Weights of a small GPT-style language model, trained from scratch on English Wikipedia.
Training: a variant of Muon for these matrices, 173M tokens, 10535 steps.
MLP neurons of a small language model. Each row is named by its layer, matrix (gate and up: input weights) and neuron, and shows model dimensions 32-159. Each number is 128 + 24 x the weight over its row's rms, rounded and kept within 0 to 255. Numbers have three digits each. A neuron's up and down rows have the sign that makes its largest values positive.
A block is one neuron, or neurons of one layer that tend to fire together. Before each block is what it responds to, as a language model described it from the Wikipedia text at the highest values.

Final subword pieces that complete a word split into parts, mostly month names in dates (Jun-e, Ju-ly, Janu-ary), also seas-on, releas-ed, bas-ed.
L2.gate12:123099127132149138141130135139134125097130094112120135112118080145110098143169126135129088106132084107150151129133117091129123134147126140136123093136098119145155101140142121124087150098095138142092153084080120132135114102136109124128139126143120155166125109123126107102093135137152147151169155183129140071139110102120108126150173148091127172150100114124129149140145117110121158144184
L2.up12:094099144108168115145135118149111120129127105135133125084122112158109106135146128095120122102149151088103161088166112126122131110148144123184145096129102140155158114156169087120133158147111147118111125138117099153158141115171123095158141171120164168136104109060110147143152160152119164113132115152085160122142132136116110101095123101140110144141111149102155085135182135161107137091168
L2.gate318:133133120130143095124148107103145150131132105121123130101136121151162123185121096175142116106130130125063133145150110180127165150106125115088121098164131145148121103144141174159132166131111160156125092091175124111111122134127150140119142146142101131136128159167077102140087142116106152128141065148131142115128147118161114103149122120108124126177111103181105125159123108098105101131149
L2.up318:162116110095139092118130160116158110096134094106155150084140130162147133177141122138145110094131096134099155162140103143124141168140142121096134100141112163156073133145140170149132147113101129115085101108160110105134135097122159142157113118139078139116167130149111095087094121110150161125129099135129137112120124126117136103162154114106132148164117126172118100172110133089117129139146
L2.gate536:148110132088106071127127158121140120122113162114144085110065103117079117143147120155097133163134140138118114147173119131146119173120130133171108131103077120167140110110119146115098156146130160136097143103178125146124096143128093112165136155121145141125104146139082103109105158112115120134122121124112162087110170095108120144150104122135090087129105107130160119173134117125121146129112
L2.up536:147133180122099116141137140103140116149126161104102150095099073152110117123127112174133123159135129128154131152157113129137122171057133112077136149100102152100127123151155132108112138166168185115142139125125124089159106158157168151131101126127148129139103121162105094114155137120108159120093108112145123131112131105156129152173121199105150136150100076131119098146112119098123143165106
L2.gate571:185141108133106126104148127148142083087120093146162128158146139080163143137116122139147151108140148099056151123150122134110136143169139155132129188140162147170159097104135083151118113122100156098127118097136114130109131102100137086097106109098146154170156138127134110125160143089136144116129149127112121161184114135089121165190122140114120155103140116151155185082132133117113112131145
L2.up571:122145135125171100147145148127124109135126056130099094129133109116152098152129136139172126099137163108124072090176153092137117123088150138094141121096147131183106140114117141168128132160102117093117127166172168148159153129116096120129131125120116173103126109134121176120092140112153119114112125160130148083137127093143167141107134113160094104114156110091119122174105112145113149136163
L2.gate617:136089135121085095170153100083160140107152119138155105107154142090105078111112145136150161138143087117128126104170142111084128147119143147082108114155094102151098143122123149167141146100151126161139186118149131100139137125101148108137113128133146166170120184145164167153109112092136131116131118088173128123136175126139136092171138195144176114137162111164129115098137140110133122142122
L2.up617:119126144124119136144136127139139145126120120098114107150116089114131085182101172153155105145115129119093103167130138110078141135090154134148099148082089155128105150121117153124136154185093128107137087117161150163113141075087124108142123109133105137126090136140189119112120151092128135115121151129085131089125159104146165162155144119140131162140103096092106175134116146137135131175121
L2.gate673:132096169109112109139161124130138094141145188115149126151179166156146121159101119158098112134161121077129104089111151170149111133130160157126159074104108101109099156112088099110144146126134123179121148151126116140140089142148167129114093149133117118140132143094101165148079139173138098118126116160111122106125147146125116140163171106168114156121103116151156147132119113104160132114147
L2.up673:154115165086100150146153093105156148137104189103119160135143140139155110153118081130112118135113143084114128083125117167114133141134111184125145073129136133133126118110072136092123125108138130144129129128120089147166066133124148162122125135139118141133120133109110135127101122138120129101151101156122106125123147128149118111145193139152113123138144132141159103146144115074184110119122
L2.gate889:142155100130113097122137115127143107115110127125137109100154178138124133131140161105121129132074156139084129121108148140142161072155106139109078129080158146132105138088119066099141115101131110114128170116159114149127122122146134141151112114146122106117102120123137137144188111117179112085117185069112131133157105105100109141111128139128128147154116133099114131096141095114115114083184
L2.up889:143101123169131124100160100143111117127099110106118131141161163127155107128160124100152118128104131119095126121134135131095160096151149112112112196152144100095138124098120077109119137124158158136141123144105102141176131134121109100125138093167131092134095145134148134124126136104135128129157136100174112135125098111056120082151091156137124174116158112110142105088106138144123172100136
L2.gate969:110194107094136111097122106152173176108150180094167155104115108162122162119126112174126120125158157118144137095138124108092116137151097118165140102133115097133103061101123123164111130129103141135119084109111137136114162081153160104120107147114170127167102130122126115130121155164119147095114112134102109149093164095079111146144094110150127157107105098125154127108124175135102124158124
L2.up969:116118119139140112138115118161142148102126160126175103110156065157131106156125137148139133116134159123134153111127131157144063072135141140118109086147124112135145156131135111073126118150088137174129114100117114122142153130144149158093089131159134123141138129105126119155139095152130116115126141167151131148098129132087139165180113121129116125191091115153103167169112143149077155133132

Mostly the = or === heading marker at line start after infobox field lists (Website:, Location), opening a title like "= Metro Santa"; weaker on commas after intro phrases and mid-word pieces (Nation-al, penet-r-ate).
L8.gate228:153109151115147110177140141140123154171122152119114100127141114134099153119132111144131110129120105160120091091091140159135124140135142114121127141127164175120146129142114146117162098108118133151127140149127176084124163201149146157144138132132098159104139166134173181113081133140116145134133136123122157138149127092114146119155133117093148111125150160141106150120168146122174154096151
L8.up228:156112124112127133150136118136170187170155123140125103163144097143130129125145103112119111112108133153098112122145118179130091176130116114153158116128157145107130120133112145131158127119134127184144133114130151090105127177110107145173140146146091129105143144126166123091091121149123145143114132095123125148154109110106145112151098120100174116128122162150110147145174138141166132109162
L8.gate808:151148105091160152129113160144135129115142094138086096121148162094109122118118128092115135141122093141072162121126123108123156135151112144144157125116101151121131140130116130129160125149154095090124093172124117127226131130081114097155145117152123130107184098125154109080135118111115150158151117085119122131113149118176097131145172148124124169109135111111127080159117146112117144151127
L8.up808:147164149094145150124125121084139140123135163122140157116146143124163106126120097145099138193121142098137093104107097091149126118094083121144109143090132112107161108140102100133155104118107127130130154110102081141143110143103099150122151118135095125062112109135182136113082127121126139126086115063087122168160121140143159153176129135138174151140172108151140107103144099115121091119175

Middle or final word pieces of month names in dates, such as t in Sep-t-ember, ust in Aug-ust, ber in Octo-ber, ly in Ju-ly.
L7.gate186:121123133148143132097155112074138121108096117124123166115149124137157169136137113131127178076133133114134116115101166147171109118091091116072149115098088155084176151153159134153145096192130108153130132134095128100157079133172127138133117095122115107132146106168124162162119150102121107113125142156098119129144133193133127140102144113119141098137124077118123090117148136102107119160117
L7.up186:136126164191121142162168151116133112139114154142148174154136108119142131168158167175105117122160115133106107096118162133083127130085097129130092129163108128121144102141106143140149157163112136128078140151158106142126164131094133101123086117097118102123160146131103122144130084132144131124103153097119158151163209165158170163150138098138162133141134127096131153124107098115137109142094
L7.gate467:123103134130123095090141098144121116150100144103131118100120186108139132140145090177167107119134142095158123133128156142126170131153152110119112075144128147138102129115097160095168157158141121120127130075128098085116108116129124153134110137140129111120117121176114158117152144111112169119124184144132118107115162113152155162148157142112120112143097066105144161123133124105104133156133
L7.up467:133121125175135092140166132145123115148097103120124141131138137106155136204145095158112124162094146137162135115154123094114119156162166136127104132117107124142122100124101116148103138120100122151114124121107161065152150155089106128126153129117138105135110192164142124126121127159131126147098134124140123110168111128148140125153167143156128120117118145107101132144134139129145115116075
L7.gate557:122139129129141159121111147125140135120114143144125116110094169149112143164167139168121119139159128096122077130119152075088147169155112135111083076106121107155104115135165127146169144144094152173127166082150122127146154097138136095117109099115100106099161111126111125107072154117134132147133151142170108132079143161165107112122151166075092100139131128114100142169151140116099149109106
L7.up557:117121143142090118142120154123111122148153151148090141101088123145080120159135116158116155099141141104181132128085116105147170157154109131076102121118147126126176105168111138097141104169170122132123156113121127120132102148130144128130120162140142157116067139177120152118132169142088157126115139117091150140174151113130105136076138151089081118151109106123119095147122144111124144118156
L7.gate617:103174130157141168167142108114135134088155124192129143143143126195128123141120154179139133090138121115108111124118128136132153106077150145098121093093075142139124152115156073106136131178107139150152137110118103143111099169179150113158136085116117112109129120186142112111106141149126153183128116124149133104141133100145124097114161133123123116130136139148094150092106145145159128132129
L7.up617:112094140134130129142165169091170153127105134139170099133122146099087087118133129131148114127127092106102072113138111118099175126115093155135113141115141127123121134167147119147118152162137162140125140080102110133109112091139077104132113148119137117141091147149116186135151124074139131140123120161176121133125162160127127144130123157148080093134116111160160127108117115099104120182162

Opening =, == or === of Wikipedia section headings at line start, especially subsection ===; weaker on " the" and mid-word pieces like ard, ent.
L7.gate23:080105155126136110147108070127154154124154087174135156164108136154125166116130109104135127128104147128117108130093126130111098127139146117126101079129144122132078127117082121130146133120115131132126129113082106180113112117136128111156149079107116139098150145165107172119125139171112172112087092114145136125126109095115109143139129100158111142100160129131092107131143169124155139137110
L7.up23:056072130157131099124133146148122114146130105145123131145120132155136104140111134137115127158101105134150102107144118110158154173122160158124107099124125123140078123129164136086166111144118126138105150092133173120128115134108085137106118102128135165145111161117141117119107135087118149116105111119129125121135141047119093133113133147163120123109189176146108155113125118086166147186171
L7.gate727:158135138138106166112100156135111178118161185159120106117123106159136164083162130145166156116178104127051145166141105149129109124143124158143112154121096096106127107135130099109144089149106120108159147082121172122135124133113130109143126131085106169076125150143146131150121098136107114137084120153111143134122147117126165135100123158152118104151116150115104090086112120115106117134155
L7.up727:138104095156112142142128169109136156134105093117158162116149105163117123104113131149145153089101108087145139118092125168115146142124115179146129090104145142067100134112107118146166098151151206161098111143156140133123098135104114157129092124097149159111154143102146159122097106161131093146072103082165104138189127123105140143169130188135128109112110103098128130113111153157169098127158
L7.gate820:165142137112143091102153168118121119135168120121100129132143097183148127171155142106137130095104135132091118127154114130134137114165101130163127123124165147170199106131133119118126138167162124146110171111135098191072143094134131131136103129109143129125140157159166086096177119126163113146142127084135087141138120143087114137112141081125097106139098170122127132141162133169138139131116
L7.up820:163132152135170111116160167124121141146143110169110121094140139151129178119151119137130150120140172116113080128143124117139149105193114103154123098123131112097163146110120122107116132156120114133127168138123100165140162074128104146163086127121129136086152130110133103087153133174114143131137160136168093154144131136085126141131152087158111124147097094166156163154168156125127151096108
L7.gate980:109167140101153113134157148114108137108191144115119124108156150173078180131114154099132160137122133139109122078129110153078134124140151113175115100121147148093121105080142134086134084181135076126124118110123109108138140127101151121123110165093101151147111132122150168125143129147126161107137157122121122127111135081130135119158113116159137087087149171192181146099123167133138143091102
L7.up980:103146135119119150127093176120146141126150113170064107124121142146176106145109114141139145117146136115131098154153108157140090110094150168093092125121099126157145095155149158131177127131127137174096127107111129088114124135110146146130125088120119145156116121125127128159126080115130142173124123104142117164148104139162152082160182136138159178185107173141123148124141149137078142141143

Hyphen bullets opening indented, nested list lines (e.g. "  - Distributor"); more weakly, "===" headings, dash-filled table cells, and mid-word fragments like trad-it-ion.
L2.gate142:164124110143135116154119101144130139156109175166153128138135103169111166110142161135134148124157114140124100133102141103120114137132087128164152118155160156182111111111106117125115110136135118144123126115090168135076134088104119162118092138125127138090144162112124082107117133138137139132141170109075105170147174130116150131088098161155179124141127145118163128118095110132141115163086
L2.up142:092129127118073121187126110136138134112127141105129136108126102129121131131134161166139105143145123094125110142160113159125107072135158090112106072110167144156117093178121121080126111154187132122095165123140116149117105137125130160141123102158104090093109122111119098118096096173136152157173082131120159143153114109150153068148139123134093128144117112121170132116123146120103143126161
L2.gate154:103133144160132141184143126098116137145112111121145124179085131111111138126139190120087145113123147182119137103155149153089150147142098117172116086118143174145140113140099160110117162119131131076119087105145123117111120103124140113109115072115149108081158124096169126141139139130159124140109120130115170167113160121099149137127126142139145147163157114102108142101121157111097146103111
L2.up154:143125119122132177175105135152149112156109124132122104128175175094095135131149173112102108111165103140101085103147135151117146125125121158127115099166149115131115110109127118149133131099125111106125147100127109103146090112111126117112116132108109113148143134102099138122128135159173132168120120106160149122124141111150139104119161163156121115132154133140143117154180119099099089111087
L2.gate329:163150105103168160119143105129100086138128125122115141129127102113134099152129138126140138125177160145084139123136120149132114130115147117154145145158130150126129169172161103125133171152125121181155116141101174097109111132113108107122135131118169096142098123128156129150078139102134141138104104133144089123079109130113107103153088115139123145120120148124073170129134142123140141116129
L2.up329:186125141137104087121149097145119097145128132148149109164133110117135109129156117118065118159135118127108161132126126195193143128145125127148161131107127124147142129171154168147120121160095150142106122145143144096114115129106085142163088124141167106125103062216112132141129125115141126079136124144114154141136125140115146190113082111120155118137158136163167143078134120174139156127155
L2.gate348:133126110120126137110146134123113106159109167153109134132133092092107165101128121134096147144106159102090099104162104143131099107161136121133108116156123125148125069106122138096132123143108132124096117134069144147143103087185112089108107170092111093104139128148154154140133124150092080106183138101177113117106121158141136107125122151151118121117149111131113104124128142113168166153156
L2.up348:127185130122118103124095151172133129113133081127142106125104107121119179103169122121183124151143187121081134131130135149157140145152152140137156123129051116139143118138126165102146128133075136094175091093092174136127154094139103123125156119104131163134121129151106148090159129137171149094119113137157106133151119099140122081141155108121154097147133146144144052067116136088144171130160
L2.gate402:151112108106111097108167127161122095136142135135161128153132110072176186131170142089097175142103136117102115117152139156170111123183161085130114150121143109144075152138148132129108132160088104128132138104110108104115095151110098105118126137112121137109125117153169152126179126143163109125150090118129091098162114143149093127113142142139165140123143138108126105107151116144140137158166
L2.up402:142117139107115132141142132195103102134135093120129121160142066117128145108189183125166171153063101145136156120175144132151127128151155091120120130107097130111131081134119156123132139171106114136121139140082120127141114126175080102122118120122106138116140148175132163119105120135106139118146122141136110130152136168121135128107150136094106103116142136133101121128114123142146139125169
L2.gate519:108147102123114138118159139134071104107134123112122101138106144107121109106083113146129144141115158085117109154120122168160115141145136117135105160160126077103102128146144150146099096109084162146189149154105154133149132130102133123102176174146153157177132104125141152095137132152102128145152133089144110086169116124126117112108102148164121127159140106156153118112160086136146157111102
L2.up519:152117109123076131116172116141110115121131130140125103143142132102168137102136090072125145104135096119131115129136104137138117146105134122116145160154080146087146158136176131122160084121089069108132145134126114111153165134113104129140172143125147158097126134079137113064154126154143086128103127106152101094168149086117122112152149122126101118081156115106104149151137134099114162145132
L2.gate790:149092114108086120114115108134158094096200135177152114111151147167117166105148109134112097108164105126136098144090117127109118125118137106169139149104116157125139159176120137133160062134170125074127159130121160137124168124132150145146124135116148134101095108137100102142128108087119117144128143068104149163155127108149116128138141114105148140096101145143134091109133100148177139127143
L2.up790:080157134142122148095142173102145158141076155133142117132137116164171115124116099135073169139156155128080124094104074101145162141108100136119164141140109126113116104139099130137166132131093148167166091092128139098105147126110074126123128109113128128135140103165191128136118112170147180102122127109137128158125113107144104171084135096133118121149099122133138127151114129097096148132119
L2.gate946:095137126156110139107146099154149142121129125091147123116128145135156088085168121151154165143159106136107160167161105132150120117170132111123126145118086113144118106115137136145123094114141113162123129111130118117168164141115132181099081129120173146059154105184120135158125117097083159120151150102118140118139125124118112129124127129112126136138147108121134153141111132121142148098101
L2.up946:160120121086102124152117134162113116122155115156088170134142167141115134084107111142165132160110133139121084119080108106133154117098152066119128131176117074173133159133161127121161111101126111138158154151122156145147148135082102116135137139136116090138131126150126125130172130151113115159135158143118128128133081118148114118110106093123112172131152133116130096124102102178100116085126

Final word pieces that complete a split word, like Y-ear, Aw-ard, foll-ow, thou-gh, and line breaks ending infobox or list fields before the next "- Field:" line.
L2.gate86:135153136163140142092149125178133161097147133166152160131147129136176117124091166154096119149136153121125174101103153117123070077159123137118137105097119092134128132069136126142111124130144126139099130120110140124125155115141136147134084151128125124095134111173153145147135114156122142106103179138097133122136118139094102146065141090148124131131132121102148162159146147147134125167101
L2.up86:147170106156131178128129163142088142152128150120126165133144112168171125119101178135117147139164115135135172119090129135095110150157148101152138111117129111133078148117119098137117179169162149110133160149117094149126108129165107132149167118175129130121133146147113115129113146134146171080153130106112154098128119097110166106104123086134111097143109112101128147111103133125088138176096
L2.gate559:144142105096149127146099167074125143091120123155142152105138111152144106126093142118135150135108153134121144181131161116121099156137089094142144107101177104128169100122141136124105191138125146079098106161151105148131087122134175132119144135150167133141092135150088138139134107107122165143150126122133133124122099135133138095124146107151093088101133130129120142138115159157125133104156
L2.up559:156131099090153125136113186092128162092122128150149133134123114144120118135091145111131151140115154153116144170134158113096111157125099093127132128098155112123157085122124137136116190120118137092111098149162085151139091099140171139125134123146157114129100137149055122124111094115126157142148131134157130114106102152119150126126157120158107091100129151124130152155100171168130134094162
L2.gate572:081156131153125117116103095128157141133137160071096161108160152117110137086144117082136132112128135155092106133148139092141105100142130065109144139127110182147119155142159116152148088124093076128108137129143128129123151120144128154083124088155124144122083154155118113152125143094129103083116106119113138105108130077103097154141146136143151155166150136154088162140078106100137160174141
L2.up572:134162136118118127130104148146146109154122123105114134128112129121138134144106143134107132137123114157151110080148141105146099121114122086139144169128111150124164121125141114148183108113133078135078121149143084092138096115093118108147150076104135171151104167105151130112135137104102114123172145147183097148132141124112092097131144106146084137119092156132086146158100085136140145117113
L2.gate574:107124122149133130160105105122127114124115184133130128154145135144159128093103093126109130143154085142142112114098131132139141129144135110187186115098105092116165125115105139129114099097137138123137082093108175174108121134158121094114108118153116072135122131129158124159142191123104128139099129127157120126134109104144139155135104145149149112106124129116117099091100106139118118136129
L2.up574:109125092125111119119158126101096105087144137149124161121184133143122161106117149120116105120135096151141156128076111108131096137131097122135132108111115097126126130134130107140095152130124150179172090142101114176103086157156147138150097104117095119147127167136156105150102140132116120167117129157131131173135081115141133151141088134155140134147142125096120106118197159137118165144093
L2.gate601:117144081096123101171130103103129112123141083146130148111133113111137123164078131156121088106142131110147125180144143076140102133105144095073103136104127121154110098134112083114114133144139136114109110135146111150104160134140121145143137134125127132123128085113105123153134076134168121097117140175073125164081135122134166077144131160119087132104126111143122105134126133155085168110150
L2.up601:132135135120122130152109110104103126076114107138123137077125088108148136151100145115128120107165172134110124112121181149130131127169152130144109118140089125130109151129110109154123146158144148149082128092139072177105108165114128132136180123110133142128133116134121116124120134140127128111084118195097137129087141133106130115128172199168125113117165088103166164130094148162117181121139
L2.gate732:127146133107121089115134145108088074118100141106094161136143118111152130151103150123128178133085150130175142151108178161135127094154108099150134114111156106143130099103174148107111132158138141111112109152131135155098124103145150141139124168103119123167144166096114123107171110135168197123109159138177148124141101114157112133137123109132146126125154134196131162149118149144121121104131
L2.up732:132141147133132113098119141089091100133131158130089142101138115138128131176104179126158166116125152152125113119098160163133112087151126088145126130110153135126109097139185145127101150161116103135158134150162124140140118116127152138162125143144132122129133151120079108124145122085135108118084149144148101100145110136116136146126133139152093088128145145146085153092087169140114109140162
L2.gate782:110067120118127119120119139089092129078129104161147174111124137105153100144105152129130151135114143114104113147108144143172130164094191097136118096129115135100133107144135135151142105138098152091127086171089092142088151110133127158175115101119141107087125139161129120127143117159144130122092109147119129138137169119102141074128109144130117136127139158107122146130125132174128100112114
L2.up782:142093105110131158112109113105113131095110099161168159081107134143133110153117131143115144111116117146097079145136162136115154163111177109180086135118133124146139087142106146184158123138129139092160102157081088152106126082147107156164187120101121103090136133124116100111147114157137139143122118132147111123147128112114161096146109146102078151142116137136126157130112136127152121173112
L2.gate795:126151107135110103132117168132104144116122162129116134099133156107144153116092143100142086129106105127107128122128145125145183172132156108133101099143088131174130133165094087153134151114125171137112156132100113155153135130113160094147113154170090107109136111164133071151159146110138153137151132115158116104079137136114117146139141131079110143123152145073125122153093158112150125114134
L2.up795:145151145095127102122142125062148179165096144149070092086117115140160130090133148135118117142116094120129104162126174141138183125206152114144095116091051120163101132107120103101131130113129128128114104112122109095158101131100133129151109160101095116132120115154121126131115087114190118159146126159117113120100127136144106124152144145100126135132158094154107106155126115119162123146103

Line-break tokens ending a line, mostly bulleted list entries (name lists, see-also lists, filmographies) before the next "- " item, also paragraph ends; rarely the s in "also".
L7.gate19:122116165107128144119148127156124113117131102099135136160121152126128113147128140090138158082163113135134131142123119119135094119113130129176158077157147163166148136155107136127149156138144123137116141189147141145079127116135099114142157132130123157113113084135102120114133124132139133105147197178110119143193134111072114162168098164185127139118162156131141154143110168116158117131137
L7.up19:134141156120137092113132142107113160128128126108143138110143116132103141126135143122126123100092167128159179118152121133120119128132142116111134115150125096113111100128148114101119114162144152075135097117131105132103124144120099090095145084114094154044085106128139164153115106130134150123137138135088136153144135146134112114075106132122154118116106086133158160160132157095150130146113
L7.gate340:138118113150157044133155142111111144099139165146165148149177140157155108137159109153125158110154140123100139131140105141103122129170154158110172087107114182094142082157144140142071119153135140123106140130128144133084144142102157123114151100090162138112125117126134120149118158132157148115128156115141128148113110169067117113096134120124121137101145153117134115118179159099133086132092
L7.up340:123132132118147102114137153156147164108129120098148177087160116151153147104137162113111175093145122156081094152153116097123111118122137068116128095138143151128175095111132138088092114147115092088114139152124148123111051096119113129137109127124116117137162148127111118112132121138152092171119138131133133155145145187112118098145150134130109143096177085177138114146156169103120139117097
L7.gate805:131154161083157105094157139156166086083135132135180146105118124116126154113108152096137187119121110155120109151094105105158152127116160074132136142112121122120104152104143138129113171110152101109124145130118113170177110094112153150089146093091099159084140125103124071128132126120092129125128164160095111094139106156118116140133133117094101093134116106119116084158111137099110142148125
L7.up805:107105150119125111102100115129094095116098178143113176056152161113079142124061119102091102126104134158088137107108106126087103125151101159119157124109120129115123082098121096147130152156101157144134096165111106142134115118143151113152176127152133143107151120097094140095119129182147108088123145147151137175104130146095107123136080144140124139131132148156135119091154157105102118129088
L7.gate838:084121133117104122119165126171128180117123135132159165090135141130123143141128109127136116100176160158136169112114154165116120124162127148170092115112112132157144116142133095133119140109079135140128131153097088130139119116104152096145107111075105117130102169142112117131145133140101138144169166173072132120094146135133114150143149154120121188116130102154155096127123127165104136123126
L7.up838:084123141123159124170128110123118161114061166095119148085121113146148127163133107123134127136145136119130111120106175163147129126139141112144130130135148144152121133152133117116133133086091145115156119147108099115165130106126197112075135118105103138153099186109059093136149115132118136139137179156107148119126141186130140130131119133120159165148124114137121139126147119169110135106115

Fires on the second or middle piece of common words split into odd fragments, like aw-ard, seas-on, rele-as-ed, N-ame, and on colons in lists.
L8.gate130:154123140101067146096159125116176154109121097110170120092181147104142146136139136120119130111137109123173112150127128173143153148173139158097142163083115142128171138166122134119153136111118137155154136111146162160132079108146142180113145136149111138123123121108141118166126130122144135151109152127132140135186099125153179121104109159129104122137130098141152122110103148136173098145097
L8.up130:121127096121149121155134130116154119157095110150113150119125102164188147161118100126128126181117155130113152121143135135105107093132164183092125104095120138071117099133115150143117092130091111173116109109144108171141112124126134109137148116156115139131146142078106088109160135123090096136107158150097119126150133095143145123114092097149181164085142108108103177147107110113134092152116
L8.gate716:129104127119117125130159128113139130152116118140184164137107154141115103124139108161110120184102112113104130110144169108154132100133137097112147172092090131101107098126130158154111145091114111111114100088151133162121133131140112119166087114148116168116120121157140092090147165142126185137100124135090142184131108109130170150124129152129089127143127127136162096132130126137102146165089
L8.up716:076085151108130112097176114132119145150113143122110141152152145154097168092145121145112149105154121122124106122176180127129149141103142105119147110138058125179121146123144150137139162143107166110148131140156129111146099164118115131116111157162111174160112131101102125156129156152143133125111161097104137107130092126112143120111137170126084116125077176143142149132134134157152119120151

Final word pieces completing a month name in dates, mostly after "On" at a sentence start (Aug-ust, Octo-ber, Ju-ly); weaker on other mid-word completions near dates or numbers.
L8.gate60:105160123121103129151191123133140153118109125134083137173149154118090094159099116142152133146116127132147141138123133102132146114159156124158125121121099160144129112105145183119125169133138171140121125122124130113166085150104120126146119111076142093144100148142104164141094186134117165127150133147111166078122124065108154167141122142142140101139102134125129128123131126086148138182121
L8.up60:142184114129146117145142169114110156143117110121076144125103147119136112117104125134160152100138126135118138156124109100086193131154163154134131102133076149140090144137134168114118186132134158124139129133120165094148110130127099150124069134109101082113116130135155166143134166121113120085138165121134128136138142120102107117133114140130103137147091107135144090123126109146136137172102
L8.gate1015:191146159148140165114148170146125165144127126151147167120161118127128160180188138155160124140083109109123136099146149137136098142097118137142103087110123130120127134155139112145102136169124135123141104140103109144149161137065121133141145111106181159117094100134077147083108134135119141129120152104107153140155168105150167144140118134135136153086152106096090149097116128157135114059109
L8.up1015:145134143137133117125158077130118117140104106151090125108105165123163145152167154175125081131120120139161075107141140129143127118165125078124122100106108109156137111168137169095115148146110119113135127127141149107161134140144106108112125119168099127116116147134112112144174110185141108144146127149123113105136126118149109109120183160125127160110097126101143139162078147083123145143113